Weights of a small transformer language model.
Size: width 512, MLP 4096 tanh GELU.
MLP neurons of a small language model. Each row is named by its layer, matrix (up: input weights) and neuron, and shows model dimensions 320-383. Each number is 128 + 32 x the weight over its row's rms, rounded and kept within 0 to 255.
Before each neuron's rows, "fires on" lists the tokens most often at its 100 highest values on Wikipedia text that the model never trained on.

fires on: "\n\n", "201", "a ", ". ", ": "
L8.up1780 [166 184 136 140 113 120 100 163 193 111  61 134 119 104  79 157 105 109 105 118 132  88 146 162  89  75 112  97 170 111 103  87 126 102 116 171  84 102  98  68 157 108 133 147 150 183 143  99 143 151 141  98 128 160  94 169 120 119 176 120 147  99 138  48]

fires on: "'", "and ", "’", ".", "("
L8.up1074 [120 122 115  72 143 149 103  96  97  89 156  95 149 160 130 120 113  93 127 102 122  95 144 189 187 158 137 104 171 160 149 164 150 149 127 128 138 113  93 101 129 120 146 149 152 137  83 154 108 183 132 117 127 140 139 158 125 118 119  80 167 116 126 112]

fires on: "It ", "to ", "it ", "The "
L8.up2109 [162 103 182 134 107 128 180 118 152 113 146 114 121 100 137 111 122 182 106  86 109  34 122 133  55 150 193  88 113 133  98 132 131 163 107 210 134 149 122 123 139 159 131 189 144 141 144 135 103 121 196 131  96 110 118 139 109 170 110 190 182 143  68 115]

fires on: "s", "of ", "and ", "| ", "or ", "class "
L8.up3744 [114 107 188 115 148 223  42 140 184 101 138 135 148 136 154 105 127 141  61  87 151 180 152 138 140 104  37 136 180 125 123 154 148 102 136 130 166 108 135  78 106 126 149 210 131 141 125 128  95 144 212 118  95  86 118 146 135  96 203 123 151 116 139 108]

fires on: "| ", "; ", "|", "(", "1", ","
L8.up1564 [107 168 111 169  76 138 133 148 178 141 154 127 118 157 168 166 160  91 129  94 113  92 131 145 140  98  88 140  79  65  40 142 124  91 145 155  62 147 119 150  74 122 126 129 188 151  70 108 132 157  96 128 131  89 187  75 134 204 124 176  88  65  84 104]

fires on: "(", ".", "j", "z", "ph"
L8.up793 [215 100 133 158 111 108  95  91 152  39 102 142 163 127 171 123  92 104  87  97  77  97 142 108 145 153 169 135 178 160 146 115 119 127  87 109 151 114 129  66 135 153 132 143 127  52 132 166 144 116  69  88 153 114 186 107 116 143 119  72 144 123 149 133]

fires on: ", ", "(", "was ", "C", ": "
L8.up918 [197 130  90 125  73 121 192 130 130 105 118 115  82 131 147  75 122 151 165  85 107 108 129 139 147 126 129 103 117 145  94 120 144 142 125 159 113 167 175 114 104 138 101 135  60 136 161 116 162 179 125 130  97 168 135  76 126 140 107  85 160 115 148 175]

fires on: "and ", "// ", "ov", ") ", ", "
L8.up2994 [125  98 170  88  92 135 177  59 104 165 129  92 116 102 127 133  74 111 116 204 225 103 140 155 116 158 161 109 171  73 147 173 127  70 119  82 115 163 118 103  98 171 106 139  87  99 110 111 126 119 105 129 111 131 176 179 126 133 147 108 139 155 108 148]

fires on: "| ", "s ", " ", "with ", "s", "led "
L8.up3263 [133 112 127 129  90 134 117 125 164 106  88 106  81 194 120 178 164 165 126 130 193 137 140 110 115 158 127 154 118  97 164 127 123 154 102 137  90 141 154  76 111 171 135 125 127 109 105 137 119 120 144 127 124 135 152 159 164  84 199 140 125  85 164 120]

fires on: ", ", "was "
L8.up3334 [158 108 118  84 106  94 138  97 205 141  61 174  74 110 105 147 107 145 121 137 145  92  97 153  98 127 140 170 122 133 115 153 104 182 120 131  89 154 116  93 169 140 133 135 113  59 150 118 125 160 162  72 144  99 120 149 144 115 145 105 154 186 131  84]

fires on: ", ", "We", ") ", "| "
L8.up2637 [159 162 126  76 156 113 149 163 118  94 180 109 149 106 167 134 156  88 135 127 156  95  93  73 112 178 134 146  85 133 151 165 174 144 167 160 133 140 208 171 162 126  90 118 125  52  86  60 158 127 158 139 168 122 128 152 142 128 104 173 133 138 132 110]

fires on: "| ", "-", "as ", " ", "for "
L8.up3238 [132 130  52 167  72 136 149 151 128 111 131 180  91 108 153  94 160 130 100 154  52 124 123 175 127 122 146 154  84 148 166 104 203 147  97 149 179 122  71 131 110 159  86 200  99 126 131  99 148 153 120 116 136 110 121 140 165  74 111 125 119 169 109  80]

fires on: "the ", "| ", "}", "\n"
L8.up834 [100  93 173 131  76 133 132 135  52  79 165 139 139 114 128 131 171 116 114 141 120 135 155 124 150 114 127 100 138 165 113 167 124 177  90 111 134  89 164 120 164 148 156 134 103 143 127 158  69 134 163  92 145 140 136 157 150  76 162  98 125 164 166 123]

fires on: "of ", "at ", "- ", "is ", "(", ": "
L8.up2302 [146 119  74 111 128 131 102 137 221 137 105 102 157 132 103  52 127 140  70 100  75  95 149 116 157 154 195 132 146 173 147  67 103  88  66 117  60 143 114 165 174  92 105 188  97 131 135 171 162 126 180 117 146 100 181 114 142 149 142 117 175 147 110 177]

fires on: "| ", "; ", "1", "—; "
L8.up3485 [128 151 128 187  89  79 127 153 185 143 149 194 112 135  86 102 124 175 101 135  87  95 105 139 116 107  97 154  96 129 175 118 105 106 147 151 137  56 161 100  55 122  83 107 176  82 117 156 121 140 163  38  94  91 150 149 156 176 111 152 136 115  96  73]

fires on: "s", ".", "z", "of "
L8.up3808 [ 76 131 102  28 187  96  98 180 101  89  75 159 145  76 124 166 145 124 114  90 103 105 129 155 121 108 119 135 141 161 130 169 132 155 118  81 108 109 136  96 148 113  80 143 131 123 187 118 144 116 171 122 180 109  80  78 183 128 106 123 117 181  96 130]

fires on: "I ", "de ", "us", "in ", "\"", ":"
L8.up749 [120 159 201 120 125 148 167 109 155 136 156 128 170 120 139  67 164 157 175 116  81 162 166  91 164 159 153  92 159 151  38  76 132 114 149 158  29 131  93  97 103 200 130 120 118 146 107 158 148  70 112 139 163  85 104 122 117 106 122 164 110 142 175  90]

fires on: "the ", "(", "The "
L8.up3094 [142 152  78 161 140 106 131 136 143 111 151 144 164 146 156 149 136 142 140 126 133 132 138 143 146 146 149 109 149 122  88 130 103 120  78 141 126 118 109 121 110 120 116 192 176 117 158 102 154 146 145 111 113 163 123 101  73 109 147 154 157 110  89 139]

fires on: "in ", "a ", "j"
L8.up79 [ 97 118 110 126 108 122 150 128 104 106 152  81 129 119 115 112 122 129 197 146 117 151 139 167  45  92 123 122 148 144 114 126 111 136  87 157 104  91  57 109 103 194  96 114 154 120 151 210 194 126 151  93  44 144 154 192 126 114 161 182 147  79 130  81]

fires on: "his ", "their ", "her ", "'"
L8.up3124 [108 156 132 134 116 117  98  93  88 117 100 145 102 161  86 121 144 125 171  97  89 125 130 145 107 162 128 167 179 101 116 157 132 121 171 118  91  58 117  34 161 171 135 170 159 177 128 132 121 140 153 152 145  89 129 176 165 135  76 122 169 111  80 101]

fires on: "C", "V", "L", "W", "to ", "3"
L8.up30 [138 100 178  87 118  62 131  86 172 172 156 104 118 113 113 122  62  77 158  79 143 112 152 144 165 142 129 107 118 124 170 150 151 190 201  71 135 189 153 151 121  64  94  85  93 109  87 120  93  94 149 170 135  99 207  97 127 113 115 171 165  74  74 158]

fires on: "for ", "(", "For "
L8.up3852 [109  97 160  97  95 172 136 116 186  82 125 136 208 110 118 143 135 163 121 118  88 152 137 127 127  96  85 127 116 138 145 102  77  84  92 160 150 127 151 123 176  96 104 164 150 112  98 105  75  66 191 158 115 111  53 116 130 104 131 126  86 105 147 156]

fires on: "that ", "the ", "to ", "by ", "for "
L8.up746 [187 141 122  90 130 158 147 132 201  65 126 136  63  79 127 121 127 143 158 155 159 164  98 121 163 100  89 145 111 138 154 139 135 173 139 149 113  80 124 129 182 102 121 164 106 115 135  66 153 153 161 214 126  65 109 102 127 121 101  87 130 111 112 123]

fires on: "\n\n", "on ", "(", "by ", "from ", "- "
L8.up1054 [192 131 136 114  98 110 187 136 107 103 122 119 158  98 101  87 132 200  82 168  96 180 151 113 102 147 101 112 124 182 127 133 134 147 164  71  90 122 151 117 110 105 149  99 158 128  76 138  96 186 105  86 120 121 134 131 144 108 136 106 116 174 158 102]

fires on: ", ", "a ", "(", "re"
L8.up3743 [113 133 164 155 151  88 125  50 155  99 149 190 158 120 138  61 151 147 157 106 123 160 120 105  60  95  90 101 114 101 140 123 173  69 132 169 131 131 161 100 114 150 116  99 114  76 130 111 152 123 126 122 152 144 128  98 180 136 114 164 119  85 117 121]

fires on: ", ", "ans", "W", "and "
L8.up1926 [ 66 118 121 125 172 131 163  93  91 104 171 112 172 138 208 106  98 144 139 150 121  92 127 137 162 157 150  95 128 130 119 164 215  84 118 120 100 145  81 110 128 134 123 190 187 102  87 152 124  79 116 113 153 130 147 150 144  67 158 125  76 175 141 160]

fires on: "of ", "at ", "(", "in ", "."
L8.up607 [ 95 138 154 106  30 100 129 160 159 118 122 138 232 187 160 117 154 122  46  64 147 130  86 144 167  99 157 158 122 199  77 138  89  88 126 153 122 146 108 122 120 146 138 184  94 113 167 111 144 184 115 130 124 113 152 147 187 162 177 107 134  94 166 114]

fires on: "to ", "University ", "s ", "State ", "for "
L8.up3568 [143  91  85 125 173 105 150 112 123  90 177  95  98 133 131 132 110 116  93 160 131 142 131 146 115 101 116 149 168 135 124 134 131  83 134 154 135 105 158 163 150  97 170 125 139 124 168 156 106 118 118 151 129  63  80 119 129 195 135 159 101  70 141 187]

fires on: "a ", "first ", "two ", "has ", "in "
L8.up1458 [157 136  96 159  70 122  92 131 204  83 142 170  87  93  92 161  72 160  98 150 152  87  73 171 134 117 107  71 189  93  88 135  93 141 111 159  93 166  78 166 216 158 106 145  98  94 156  93 105 151 132 130 106 157 157  71 105 143 181 199 180  92 135 155]

fires on: "'", "s ", "and ", "s", "6", "0"
L8.up3317 [152 111 192 113 114 148  87 113 166 139 135 194 176 148 100  99 131 148 108 150 162 115 132 159 120 141 139 111 108 116 142 203 186 126 144  79  95 121  99  83 131 200 133 166  92 157 152 105 143 143 141 148  91 153  98 170 136 139 134 187 201 120  98 102]

fires on: ", ", ".", "(", "in ", "| "
L8.up2916 [ 78 144  74  89  76 146 155 170 154 134 144 156 188 176 115 123 181 114 104 182  98 126  76 138 201 154 122 119 161 103 138 167  98 132  99 174 103 108 103 176 135 137 151 125 144  76 172 132 172 156  82  85 104 152 140 188 171  99  88 144 156 129  78 147]

fires on: ", ", "(", "-"
L8.up2870 [112 126 109 142 107 163  73 112 107 104 160 119  93 106 177  55 180 163  91 146 118  71 145  95 126 102 187 132 210  76 142 144  79 128 141 153 198 161 109 113 138 146 156 142  98  92 114 115 169 102 172 124 117 136 141  94 133 134 160 165 128  77 120 158]

fires on: "-", ".", ")", "("
L8.up2721 [ 66 139 117 106 129 142 112 100  70 156  63  97 148 108 147 148  77 135  74 122 148  64 115  85 129 135 135  97 163 166 152 161 101 112 165 106 128 150 111 115 107  91 152  93  82  86 144 164 142 111 137  96 119 140 122 147 134 180 142 154 185 140  82 156]

fires on: "| ", "(", ": ", "was ", "– "
L8.up491 [142  81  98 136 114  77 121 169 171 172 137 125 118  59 151 129 180 148 115 147 108 151 168 128  85  98  63 126  76 151 114 134 164 178  73 135 149 171 109  82 209 131 103  80  83 113 229 137  86  89 139  75 130 122 248 142 141 152 116 104  89 139 172 128]

fires on: ", ", "the ", "of ", "-", "and ", "("
L8.up2206 [110 101 126 143 148 182 105 174 106  88 116 176 147 150 146 142 155 149 131 123 117 128 142  98 151 114 127 146 149 135 120 116 159 119 143 171 142 115 134 103  42 103 139 159  59 119 143  84 152  91 152 180 173 112  71  80 100 132 157 158 126 125 131 219]

fires on: "| ", "the ", ": "
L8.up902 [112 138 195 172 112 134 143 143 145 136 143 182 148  84 118 117 184 166 133 127  98 148  42 144 177  98 158 194 163 185 130 103  94 113 116 127 219 168 132 134 131 154 132  96 145  74 117 135 126 130  78  63  69 178 130 118 116  76 154 145 137 160 139  91]

fires on: "/", "al", ": ", "s ", "de ", "."
L8.up3917 [ 90 179 112 118  82 201 143 136 114 125 168  99 157 184  86 157  95 123  99  86 158 140 167 100 114 122 149 184 142  95 144 105 133 120 103 104  71 129  99 126 121 141 143 106  86 191 180 153 113 114 124 130 160 119 144 100 142  61 175 119 153 126 133  78]

fires on: "\n\n", ", ", "\n"
L8.up2508 [134 163 105 123 118 161 122 139 135 113  72 146 111 144  98  98 115 122 130 130 117 176 163 131 121  84 131 124  57 126 151 196  96 114 201 120 145 129 152  79 163 129 169  62 171 102  85 113  90 106 129 187 119 133 149  83 110 126 128  87 165 171 148 154]

fires on: ", ", "York ", ".", "born ", "194", "| "
L8.up369 [ 99 145  81 145 131 101 126 134 150  84 146 101 121 130  96 115 107 129  92 139  95 139 111 139 149 113 176 185  96 149  64 136 112  89 125 119 162  74 177 135 104  82 168  94 128 114  89 121  63 118 152 125 133 105  94 104  63 179 149  99 126 102 153 166]

fires on: "(", ".", "in ", ","
L8.up2571 [152 158 155 124 126 139 109  97 170 133 181 108 137 149 116 139  89 162 111 110 138 100 149  99 151 125 119 137 149 101 123  69 117 122  91 131 149 112 143  98  87 113 163 118 142 106 132 121 110 180 158  77  46 136 143 181 211 159 149 180 153  83 106 128]

fires on: "| ", "; ", "\n\n", "0 ", "Title ", "-"
L8.up2208 [126  85 197 165  98 142 163 187 122  93 161  91  59  84 135 125 183 106 119 163 109 134  85 101 120  52 116 156  39 131 108 129 121 116  92 172 153 110 108  85 137 142  88 168 142 154 136  98 120 144 137 189 201 135 105  80  67  98  97 114 169  99  90 155]

fires on: "and ", "or ", "to ", "United ", "20", "–"
L8.up3588 [107 142 159 126  99 135 186  83 167 128 180  66 193 124 146 125 129  99 117 189 145 182 141 112 125 171  91  99  97 145 110  96 140 134 142 138 105 134 171 150 100 136 152 116 142 136 152 132  73  88 168 111 128  80  74 153  90 157 187 110  91 102 139 113]

fires on: "|", "\n", "% "
L8.up1102 [128  72 131 122 135 102 141 128 137  77  80 116 177 150 143 133  82 128 118 129 122 107 121 108 190  85 129 143 130 142  95 102 112 139 143 149 213 190 110 104 108  63 135 126 197 130 157 114  72 205 124  71 166 175 148 106 105 147 132 171 206 172 115 163]

fires on: "m ", "\n\n", "first ", "second ", "yards "
L8.up2770 [142 118 124 111 130 120 120 118  75 113 128 159 175  75 155 146 100 104 106 111 120 105 117 146 117 125 137 105  41 144 172  85  61  86 145  82 159 157  83 132 152 151  91 107 165 120 123 192 100 157  77 162 129 136 125 130  89 166 160 174 155 180 147 118]

fires on: "and ", "of ", "-", "the ", "("
L8.up3857 [148 103 151 154  80 107 120 103 172 138 118 141 118  58 112  71 150 130  79 106  90 143 125 159  61  66 150 100 194 108  84 186 121 162 167 119 166 129 139  99 118 115 148 141  92 121 178 178 159 166 220  91 134 107 163 161  80 143 109 135 151 173 187 135]

fires on: "0", "1", "2", "to ", "0 ", "3"
L8.up2225 [157 109 136  38 158  97 112 150  92  88 137  94 104 164  87 101 160  69 136 109 163 158 143 120 179 198  67 166 156 171 202 186 140 131 158 149 106 150 118 152 112 136 126  73 123 150 115 104 156 118 141  88 186 128  77 142 135 145 178 153 144  90 155 176]

fires on: "as ", "the ", "a ", "| ", "to "
L8.up2483 [150 173 151  82 152 185 117 111 100 116 172  84 131 102 109 180 101  84  85 131 152 147 134 128 134 109 103  77 158 153 146 145 163 118 119 131 160 140 130 181 194  95 148  85 117 121  85 130 108 129 162 153 165 170 122 112  96 109 133 127 139 125 163 100]

fires on: ", ", "at ", "| ", "of ", "an ", "a "
L8.up1663 [174 123 140 141  76 156 165 180 112  83  90 114 149 104 132  99 174 195  84 110 168 114 200 190  95 155 142 118 137 136 157 140 141  62 155 113 157 161  58 114  68 112 136 132  96 106  86 152 173 106 106 155 103  70 123 168 140  60 122  92 111 144 159 143]

fires on: "and ", ", ", "is ", "the "
L8.up913 [ 76  76 116 109  93 227 128  87 107 143 122 164 151 139 139 122  87 114 171 118 119 145 128 173  62 166 180  96 148  72 133 118 177 149 155  87  84 151 142 129  88 164 118 149 128 118 140 139 136  98 152 127 169 174  98 138 126 157 150 181 145 108  73 151]

fires on: "as ", "is ", "of ", "("
L8.up14 [181 161 131 165 155 118 125  99 113  83 130 131 110 157 123 140 124 121 133 126  88  91 102 129 157 156 146 118 135 161 131  82 119 137 143 107 117 139 151 100 186  92  86 154 123  87 161 137 164 101 125 118 178 115 107 120 171 159 221  86  65 119  84 117]

fires on: "| ", "|", "m", "(+"
L8.up1686 [124  68 168 138 121 155 159 140 100 138 105 190 163  79 153  88 134  54 115  88 108 176 124 114 106 105 152 142 133 136  55 127 145 144 137 135 160 157 121  70 123 120  94 119  86 142 139 255 128 131  28 166 159 225  89 117 136 124 148 150 142 105 100  96]

fires on: "as ", "was ", "until ", "from ", "/ "
L8.up1204 [165 108 126  86 131 132 154 150  89 181 141 102  88 106 142 162 120  84 133 119 129 127 142 191  87 139 112 123  79 109 141  84 109 169 122 149 121 141 137 136 169 101 165 134 133  71 162 138 166  89 142 110 163 164 109 146 140  59 146 150 133  90  53 152]

fires on: "and ", ", ", "to ", "or "
L8.up154 [ 77 153 167  84  93 134  96 108 113 104 192 144 112 124 108 144 143  95 147 103  99 138  83 127 167 141  40 162  95  78 101 175 193 152  57 180 106 130 157 129 142 167 121 166 143  78 177  64 172 135 109 162 128 103 187  78 118 157 113 136 104 166 121  70]

fires on: "and ", "de ", "/", ", "
L8.up3726 [125  27 147 161 148 110  73 116 174 151 142 142 145 115 130 124 133 121 119  84 124  84 165 113  90  44  84 114  95 155 140  91 115 153 105 143 121 117 112 108  82 149 160 153 119 138  56 196  94 132 116 159  87 179 166  74 110  70 126 156 160 113 132  89]

fires on: "and ", "-", ", "
L8.up3058 [127 100  93 162 100 135 120 122  89 101 117 144 126 104  80 107 103 151 137 103 123 133  84  68 120 122 137 139 144  81 172 171 171 139 146 136 116  84 161  72 162 171 122 143 169 124  97 116 125 117 204 136 165 115 161 128  45 111  78 171 138 116 181 134]

fires on: "1 ", "to ", "there ", "made ", "| ", "for "
L8.up3081 [178 147 112 106 168 157 127  95 175 151 183 127  52 115 204 105  83 111  84  94 137 144 105 176 158 121 100 184 140 179  93 108 126  88 166 150 158 151 199  79 156 170 123 183 109 140  83 125 138 117 104  76 179  91  50 122 113 100 157 148 175 111 117 149]

fires on: "| ", "them "
L8.up152 [121 156 116  87 173 201 100  91 111 123 111 124 154 145 138 159 135 151 145 110 157 121 129 136 152  73  58 124 137 155 135 150 104 113 155 168  98 108 127 191 101 123 107 178 141 100 166 131  86 121 170  86 146 153 139  84 140 166 144 136 149 141 168 131]

fires on: "to ", "on ", "for ", "with ", "from ", "\n\n"
L8.up1933 [161 130 132 146 151  61 131 135 120 161 178  97 166 169 104 116 139 137  71 115 109 145 135 122 176 137 135 105 114 136 136 164 115 138 212 166 100 150  93 107 127  91 111 157 169 116 167 133 158 150 103 178 124  97 146 149 149 144  71 157 117 123 166 104]

fires on: "in ", "of ", "the ", "for ", "this "
L8.up2256 [159 111 167 144  86  86 153 137 193 109 168 172 152 109 156 138 131 116 122  98 202 147 137 160 133 118 113 145 207 117 135 162 183  62 108 148 109 160 117  63 145 129 122 109 176  88 124 151 155 161  61 149 159 141 126 121 142 104 159 113 110 167 144  96]

fires on: ";", "=", "\n", "–", "; "
L8.up2408 [128 138 135 145 137  94 146 133 140 148 152 106 103 110 110 122 101 106 172  93  92 100 116 158 124  89 115  73 134 100 117 102  61 108 118 106 130 123 136 159 130 147  55 106 112 150 185 169 138 139 108  89 156 141 101 151 135 142 150 198 100 147 103  56]

fires on: "and ", "when ", "for ", "When "
L8.up2798 [154 109 150  84 147 119 106  97 147 105  90 173 160 154 110 146 122 142 140  85  94 122 114 154  99 147  86 169 139 132 140 162 120 103 157 215  82 111 122 115 116  48 117 142 128 147 135 105 148 152 153 143  95 117 136 109 167 164 156 141 127 109 143 128]

fires on: "|", "2", "0 "
L8.up603 [171 156 138 124 103 168 167 106  70 150 135 112 130  92  88  92 153  86 151  86 147 101 185 137 127 100 137 113 162 148 126 187  83 114 163  86 131 161 152 115 196 177 137 151 141  58 136  94 142 187 109 126  85 110 132 124 128 124 147 178 148  93  65 129]

fires on: "| ", " ", "|"
L8.up1351 [184 121 116 116 135 158 127 122 103  73 140 162 179 116 135  68  87 146 153 151 122 112 144  80 120 136 118 212  96 142 107 100 153 182 130 142 101 183 183  95 150 136 121 116 141 135  91 114 110 122 163 105 176 195  58  79 120 127 132 129 173 128 137 105]

fires on: "|", "to ", "and ", " "
L8.up2364 [165 108 108 152 190 185 125 142 134 122 171 117 136 157  92  96 104 115 165 144 145 166 125 145 114 125 152 126 136 117 122 128 136 116 136 120 107 168 150  69 149  67 120 135 138 103 163 127 156 117 124 152  83 150 104 109 142 109 178 153 124 181 115 129]

fires on: "the "
L8.up1359 [123  98 207  91 111  70  82 209 132 198 195 144 152 127 110 111 136 135 115 146 100 129 138 116 140 140 112 147 142 158 120 120 142 105 177 105 124 152 177 153 100 104 172 110 150 107 120  66 111 116 121  93 116 180 100  96 173 150 107  96 132 110 116 168]

fires on: "/", "and ", "$", ") "
L8.up492 [149  90 201 162  59 152  98 147 142 105 146 136 137 132 158 121  97 153  72 106 167  81 108 156  81 132 153 143 137 120 112 127 121 139 141  57  82 170 102 139  84  72 158 117 100 149 123 163  68  88  88 134 135  72 129 125 195 115 124 120 140 124 149 164]

fires on: "-", "were ", "a ", "A ", "It "
L8.up3253 [113  56 156 136  90 130  92 156 107  99 116 116 136 136 104 108 140 163 161 154 155 142 161 146 117  78 160 137 151 130 139  91  56 139 183 177 137 120 205 108 154 132  83 136 165  70  87 195 130 157 118 141  76 161 148 186 125 141 152 151 132  67  88 139]

fires on: "in ", "of ", "the ", "=", "up ", "a "
L8.up1683 [122 159  80 168 119 127 109 160  84 157 106 146 162  74 101 170 150  81  80 103 100 133 102 130 160 122  96 120 157 103  39 186 108 102 124  99 105 146 119 126 156 124 139 139 123 135 146 148 151 113 196 103 162 126 122 121 116 157 142 106 188 120  85 177]

fires on: "an ", "'", "An "
L8.up3349 [151 179 140 108 117 140  80 110 186 109 112 127 130 104 101 173  95 173 160  78 147 140 186  84  96 182 130 144 185 176 196 128 164 109 144 156 113 129 107 118 104 120  78 180 167 171 149 113 127 156 119 216 150 171  95 135 123 134 102 131 118 109 120  79]

fires on: "of ", "at ", "9 ", "– ", "from ", "1 "
L8.up3571 [200 122 144 135 100 130  94 103  65 147 150 134 149 132 107 171 167 108  79 125 109 191 127 136 158 114 104 134 168 171 172 170 133  82 112  66 117 128  99 171 131 108 132 140 119 125 123  74  98 120 151 162 130  97 112 138 149 148 132 114 118 115 166 131]

fires on: "and ", "j", "de ", "to ", "l", "D"
L8.up1600 [125  53 133 147 159 106  71 132  74 144 111 124 124 158 129  99 127 159 148 105 108 155  95 152  90  75 161 116 129  81 148 110 166 134 133 122 119  80 139 169 118 178 152 192 120 140 114 152 112 115 130 138 111  72 144 110 137 108 159 171 137 127 124  79]

fires on: "|", "| ", ".", "— "
L8.up3100 [121 119 167  83 153 133 141  74 113  86 141 142 113 165 141 107 103 140 135 129 139 193 135 118 166  91 130 157 184  79  73  99 129 175 165  92  81 162 101  59 159  84 134 128 125  95 135  97 112 154 112 181 124 173  98 161 146 144 166  97 104 129 159 154]

fires on: "'", "and ", ".", "3", "– ", "or "
L8.up1270 [157 165 128 104 126 139 152 155 109 127 156 105 111 122 194 153 154 125 150 149 137  96 158 139  91 180 140 135 139  80  98 132 121 115 144 162 109 139 145 131 103 174 155 163 209 117 152 140 115 122 162  99 136  93  86 159 171 171 148 160 239 133 143 132]

fires on: "| ", " ", "r", "\n", "j"
L8.up4003 [152 158 131 172  92 107 100 112  96 104 121 155 106 121 122  73 105 170 120 133 103  95 110 178  94 167 117 167 112 201 118  88 138 152 140 143 117 142 160  93 113 144 149 132 135 111 109 109  94 107  95 161 148 152 164 126 138 134  88 124 187 155 115 100]

fires on: "the ", "a ", "-", "out ", "by ", "of "
L8.up2123 [141 179 123 177 151 119 132 159  95 146  94 164 146 131  48 100 204 135 107 154  88 132 147 153  84 160 108 143 164 117 146 104 108 127 108 146 124 143 149 114 142 154 194 138 116 126 119 125 154 133 167 134 153 149 117 127 125 130 136 136 152 133 169 141]

fires on: "the ", "The ", "at ", "up ", "at"
L8.up20 [139 165 136 113  94 124 166 130 175 132 121 145 169  59  88 148 171 107 107 153 157  94 128  99 139 164 125 102 163 188 128 137 139 123 144  98 125  41 201 109 166 162 128 155 116 114  82 114 105  73  36 118 130 116 119  77 150 121 180 143 164 111 164 126]

fires on: "of ", ".", "(", ", ", ": ", "200"
L8.up1147 [153 165 138 133  90 203  83 177  69 160 103 155 138 160 132 159 133 156 145  89  87 175 115 127 135 156 142 175  83 138 128 131 178 143 121 124  80 139 131 142  91 100 156 166 124 119 128 151 120 115 159 147 151 158  97  92  90  91 134 129  88 112 125  94]

fires on: "and ", ", ", "to ", "which ", "can "
L8.up1934 [108 153 150 103 125 116 187  97 176 111 134 137 188 145 145 163  92 158 117 150 217  98 153 198  97 125 103 123 131 130 109 144 133 194  99 106  71 140 130 141 115 141 155 137 147  78 232 136 157 161 154  87 108 193 176 110 137 144 154  97 142  92  68  79]

fires on: "| ", "\n", "is ", "\n\n", ": ", "- "
L8.up1055 [161 115 155  68 113 144 182 200 136  86  95 152  94  99 103 127 108 144 104 158 116 132 138 110 103 149  79 128 201 155 151  72 120 137  89 144  90 106 134 141 173 107  64 179 163 147 124 156  91 184 150 143 142 137 139 111 107 160 157 129 155 119 102 179]

fires on: "| ", "Minister "
L8.up662 [141 179 114 109  59 180 178 145 125  92 108  96 108 122  72 128 172 118 154 110 116 131 150  92 117  86 151 157 130 150 106 140 106 121 118 105 140 147 138 132 164 165 168 173 129  59 112 108 108  87  72  58  60 105 143  89 108 164  84 122 137 104 133 130]